Weights of a small transformer language model.
Architecture: RMSNorm before each block, untied embeddings.
Training: a variant of Muon for these matrices, 370M tokens, 5651 steps.
MLP neurons of a small language model. Each row is named by its layer, matrix (up: input weights) and neuron, and shows model dimensions 16-111. Each number is 500 + 25 x the weight over its row's rms, rounded and kept within 0 to 999. Numbers have three digits each.
A block is one neuron, or neurons of one layer that tend to fire together. After each block is what it responds to, as a language model described it from the Wikipedia text at the highest values.

L5.up351:507497531515527508480512504511502474484523511515466478504532452434502481517491494520507498515487534523515517506489518511505520495494492483484502519482476469505514528519505558517503557516433469500515485492492441520496471515488529474533470498518513512525485523506482545480493528455534471490
L5.up577:543522514469494537478507461455496529460531539476432525488464531509519524518535476472493499484505490520496486467486483464499513469480543530498488508472468520486493503514544484470494500462517539471472517525474464508518527520515475532502491460510531498470558475499540488477525514546502566495
L5.up982:569500510492526527464526504542547540478524498458420527500478523471458519518511467492513499497499472547529508502455506504474524508465561483496492461480508504545442508529483531450504513506515518507512524487475487490491470508486462507496478456474511495487519519493475512499487521515514553470
L5.up993:481461481494472461468530492547494479520506527485485476495503478491516503519512502455531500507513484489506483470488496535513571475514436502506523563489588486483523525522526524515543492496470501488467515538503479464453490506522463463530505550517506511501529533487498528485532450483504518505
Digit tokens opening a number after a space or preposition, mostly dates, clock times, scores and table cells, e.g. "on 7 January", "at 10 AM", "7:00 pm".

L8.up134:522506506513476501471481510486504516507502518525469508501505496499481553504497511553518482490513471485487462510494577488516503526491493482502504450485496522528487512511525487453481552468469481503493532479491522499495524489518525529528503503505504480501481505478509504495496515498528502502
L8.up444:490494538495487496428543510529495531503507473431478477495511467511485506510539520576564532532484471489503505504507506538510555536468480497468540568511521485535473507489511505462483501478447450454486482489477479512477478523477476485492515535523455450509510526502496484492524512489518491556
L8.up592:488517525459508511525477551496442450543534489496455465512495511486505507524562539483507501478546479543537488494497501517504479534462503477487575511505483493494474496504496505454472503479525485486469499504499514519518501487526497519492502457527495489525507495486521470498525496523508505491
L8.up628:496535528492479486479487506502473533479486465455525503441525489479504514523490517511534509499505516496494506533500512507478465520483452476466511504500546499525517544521509478496525500494519480528513468489520444486478488461517522492477506534539479497556507499480499530462499482501503525488
L8.up695:481501536508484459510504493530502543478490494515497528538496516514477504461514501509487515481503503475511513531518483515513513518490518501447504526475517491505501460490476489533460444480477491505521537486506506518533501538513526504531476482503542429497511535491527486460463493474477519444
L8.up902:483503531505532488519526468495507464506529430488499495482506467492446545461494495488523526506503511484480458484440505500486487531523521499485460525498518478482471487489513447455522478504523477508432504490505511544518508506523491500473507526476459470503483542519545490449505522519518514483
L8.up1010:487524455522511464477537463485522520497495465463516503503513533482510495497477476487492489472511503508491518436486512476486518533464511514557520537486481472522503475507510507487516483485490513464510492479506512486499504486504519514462473534517510470460495486528523518505513495479495443461
L8.up1474:468466455488524483505516505478484580463503475489527513540505491540463503473488511516528528486496484490487526513513508490523522513481527476507543504535493495512499531517536480499500497484510521530486489476474498488537466472464480514473505498534498444481517491508488513495492507531527509484
Ends of verbs of residing, working or being placed in biographies and place descriptions, usually before a preposition: settled, lived, worked as, situated on.

L6.up7:476540514490447503489533488509522522513515495502477458478499501476426487541548503428509485534505482482551570520489521534489513479531478507475455513471522499487493507508515479529521437500492484505539528515504470498536482483510549494508515450534499515464500525491520494508512497526497504442
L6.up291:494526533487442497441541511512491482531499519508486489498464528476488533542515517539499526526518489498443477500458498516475534522526499532469492464515540511487466460492478510531509475493479509476479468528495500529470530568489450516467507490500492521509487478533484455511523494486514498448
Main verb right after its subject in narrative or biographical prose, mostly past tense or its final piece, such as lived, gained, opened, remained.

L5.up260:511496489474475498526486508491442525475500523514501475505504504467468460498514498489489486492510481489510437539481532534427501504484544434497503513480514509521449462458467522521480472465498476512535494522517437530537548510525475501464495521510415513487505512494519491492529494517521527473
L5.up315:488521532498507506506540465482481480498539470515506472506452510536506511521491542504499478519491553468513483493515475485518460485466507501527547488493533496517519471515485532489545512467500516504488506529489511526495496506502499476544504487501479510498483514502486515547518530488530457464
L5.up392:491487529537499540486492508513501522492517481508517493488515474557473505502498513472505499517471495505418509488519507558509482522545502494497511462530492497542514456481515508461488506470518533525529480499531470539489522519550490536517467487471481511523512510509510519518503491485509513480
L5.up1208:531512481536442505505527521496503508480508485450522495525486513516519483515508516510464562499547501505495474499518516505504480530510544472503529512522481492522526478496504488463510489511502479529499454535479445481487551512551497538513469474505476511521524454528552518486558510475498501526
Second subword piece right after a word's first letter or two, especially l-ic-ense and P-ersonal in Personal life headings, also Rec-ept-ion.

L5.up112:536485552508486490476536467529505537495465473468451501493506456455499554468521501511537493510522499528525535500508513485526506473529451521476478524510514520492525546477521468510500517496517485515479510546517487465475484495457487474510522490499503476531536548496487511501502490470487501495
L5.up252:498486507531504491461487503508538472540509486466476476512498487448488505524511500497531492496508462480523501515498508501515504486500465556459490512470497529509522495462469523502464540458484500546474474479479526485525466507488479481502499485449474468491482543505473523522491465493499484480
L5.up1035:469482452495494519481508510503481475498487536512508507475472530519484471497556524498485490474517480520442496511509503494486471493516501493460530517499535491488502482505445500454489460502460520482505526547499529517500482475484512493543512492438493528501505517499503459512475466564481499487
L5.up1047:495473491481493503466510523501527497488523509497457458488504519469528508513526535510513520546476490485480461466497486527469505484526478514477514526480469451508502479462481519501456500467519498504469465460478563502515465462495484481530492504443497501514514506540501528489424512507497498500
Commas and similar punctuation right after a noun phrase, often a sentence-initial subject, that open an appositive, list or interjected clause, e.g. "The satellite, designated", "The blockade, however".

L8.up41:508538454538487521518557515495484492521480512524496467522514545515498488548452480507511525461495501535519521514491539537539474493516517500542536472487521479509461459500533472469531520485502481499519464505503492515494448528524474508493536512509507506528482482518551495538473514523505477460
L8.up139:517481534534548468503487483533495518516562518523518499492503477526509506544522502494527505537516476482493521479482510509500500519498493524455479520495510492521531503472475524475479506479547525510476519511502544492448519518536522540542531496504538499541470478544521489534471539479489483470
L8.up247:508558512491485554510483522518504506539507511533515516514477495493502502497526500484503511525478518488511511521455498540548457490468501534471512483540515469508494487496536457488551463479539554515471475510475476478495528498441512504487523516504502535496526457509515503504513439498490487501
L8.up251:533493498509459534546549520487486551469503506497477479499501502510498485502454477460518503511483521532479514517501532511468512513505500456503491465518496479506504467482483490471479516470494498517486487495506497501504502504549519545528509524518529536490505505479485486524524538491449489486
L8.up259:540483510513551511508519464512484517537499500504501441531491484474477521533519505493455488465438508446502465503498546512483536463536505509518464454507520485512461490502493525504524546531513519504496464529468492510517535516489475534544517495501503490504540485519525523512477497496475492480
L8.up1012:502529528572466481521490524522530495498514542519528540523529486502521466550520506505479431477508464486513509483512519511533486505496491492505520471517522514475495487487499483537512497468504507484461460490473464531510473479497498530480527477463511530501535528514496492515542508513501495495
L8.up1392:482510457515486517560519492560486534489454493505481487532498531431485514545487528489493522499522513483494526462438468476506484533533545455444481505506519489510512472498502486442538508461483486469509457489503504463477526470535503501494533529452525515520504522472479464527445545513488497499
L8.up1430:534486486495503509517508503489496482480510455530511530487480517432432482499489497514508496517509501517523487524520577513505486480508491501508522513489534495524467494523489523506552456495500516524481472488471478555451516523534530501519521501511505508531489523499515493449549496535469488487
Word pieces right after an opening capital, mostly S, inside proper names and rare words, e.g. S-z-klarska, S-yl-via, S-ey-chelles, R-ot-ax; occasionally "their" after a band or team name.

L6.up602:527472497497502539467558498480532511493523472521498460474511502490496515488477491564488488504501451497490494506474484485506510477477504480460491513493476477465500494507474471459459502509538505516524495513525483496452472517471498493465516465453504452496500473523480508514522500519510473483
L6.up1251:496473464528485502515525523508520504478526515498455459490519501486486473557496497510524475501495485501496529510495486470544487454455507499477478506510448509465487533522520448473510493456468494509517481494486481531500557516502499511485505502457446496521520504502483511533564494508513487509
Digits and thousands-separator commas inside numbers, strongest for money after $ or £, e.g. $5 billion, £1,780,894; also counts and stats.

L8.up60:494488487512514503501542482494479496495528522502511485497502503499477474538490490459507511464515471505500488487470498489522516500514497444502489496500512462480465491542491485515494469488535463515512463458508513502533480509515515528505460540491525504513504539525515497503485502480498487475
L8.up295:457466478512515466503491517524499460500488517474541503455508522490481517518535483499505533552502474508457494529458462520479509502496520522508509479479511505480498481484459498545512447466507498510466495501469502501497518493489480518511458505463478517544563541542504518499455548489535529484
L8.up326:536478519524490502510510528551517527486483523517491525508476478480513508540500504520498491474506501490494532501459514496456535531476484487544500523522506498479467510508493482492436482486494453493478486519506544510515527474476508490460482526493488488558450444485502499533494503517467504502
L8.up353:501479540534461486502493461513510511483480494497486505537503505489471496526501518490489492523506492543505478499460520494476470509528485522527470450491481498470517447524488513528488494505491479479456513476502524487502537450467475485530494499499466481529492502489467465502454496509511502472
L8.up589:541504476457512459479501519486512498478518502505521474477531506500515495486569496554490485462532482490511503494482500535483510471496497521533540511541527511488490480506497492533490489507463517514517510504451506505498467493547480498517526501457491487522542551497523499527456510483515509502
L8.up862:517505490475493503516473469502492538517509531473485517512509493472534497523547476483540529520475528493469501543455548507514492524451479529489505485464493532543460496431466509493480482501486508503475506512542482512506511462530473523536497499507513526529488524507486517522500511505499510517
L8.up877:532482501514500485531538477491506495530490535516492477453485507531483489534528482468533479497521486454511546548459528504475490505502473503520487531536504522509489482480494476533510490497521501493514474505485485500509447485509491496506485487469539506490511501519496501514459526498537472507
L8.up1238:517471524483532536499513539505514497536519484510483541536545500496504520488505500464479461492485514498518533518461527515509459475543503506434511500515503515471531516521498495472524496546508479514505450460461524515467494447476477508511523522508482524514490525516534498513499498505501505475
Opening parenthesis (sometimes comma or dash) right after a noun or name, starting an aside such as an acronym (RIAA), actor, or year.

L8.up81:515518524501519524527532481439543512473531492523504479501496530502485527501512533532503498481494497471486488532499469511506478464474483506548495502505524490504523502471509525474479493502567505484490556515468495549428498488500463503499474502487534486501513540484494477498450455522523468479
L8.up285:511475491469511490498496456502492486485512454535513472463509518494507495552491542516473491450518512496524491541503473520520525449480525467509460455493499490491524494512534486498479504574541511492533492510491527502485522460506531450499497486489493517503494537530454500497495534534527497515
L8.up1142:503504486487512505497500517496498509518491495523498475512491528456521513475537497535526511484471514507494502487455515523458485490476578500525491477520533497490529511527531516481527504472519510521492507524471494499490485551519478467472484472479494482495532515574453487499513509496494500434
L8.up1194:519496509496516451519525504520522456481502479504472441467536500513487507529502522490503493529485440514474492510503493560444555479460486486561526497519504462506519467469477481467486488449497522520468481531480468522508521467538475476488522470535487489548470480522527518462520516482491485503
L8.up1209:529500497518528490522501511521498503500511490470513478443544496529506536537515507539490487543481468512520485493441463488525504491525448507519510504531509467475508501497495500440523528522524520504535477526478500498476470488507502547457509503472480508464530470506516502538514507509515500464
L8.up1413:522524541527485495476504522498528520506463497482480528525462531535511478501496538510512474494542493502526495487447509468443498476486525495533526474467485494524497481478464472480517484491483469461420539548488490487504490492494499549475466497472522468459515497469464506499484499536530494514
L8.up1478:529463514522468514444472483454525516466519540523518492548471500467473548482523506513519491500456481518473481494485486497447496490451507470527522488546485432502515468533514504490470501514553507491478539518539512515477507505508460495541499489483504470505506501488477541533532479475503567494
L8.up1527:483478481462532529474454515518477500548451485555491425495504558485493488513505497532542497464504500485491507480506493481491513504495510506535510503491479455512518464512520487504476533511483490490554501496492499531506539478467479495476478489507489501472509497512508514488552477482545509479
Leading digits of numbers giving amounts, such as money, ratings, decimals, frequencies and dates, e.g. $6.1 billion, 96%, 8 out of 10.

L6.up932:509507494500497468481523495529518460518551523499470465522480516493543540548575453501509473506474488529504531521495494506504500517513494498520467529488511509487470501528482518507518464486499459505531488499462529516532493494505477512516487480528507520471449521461443498500475511465511544498
L6.up1240:544500523474516481485516472507460470499520484514476492528458503502476541463484508495506497502491492508535526476475489517528464474466500534451459459459454517513480448480532480525544528500523535521516501551504501515467513493518517490513462488513517520482485486492518486492479496480463486520
Ordinal or sequence words after possessives or "the", like his first, their first, his last; also mid-word fragments like Mayn(ard), ne(igh)bour.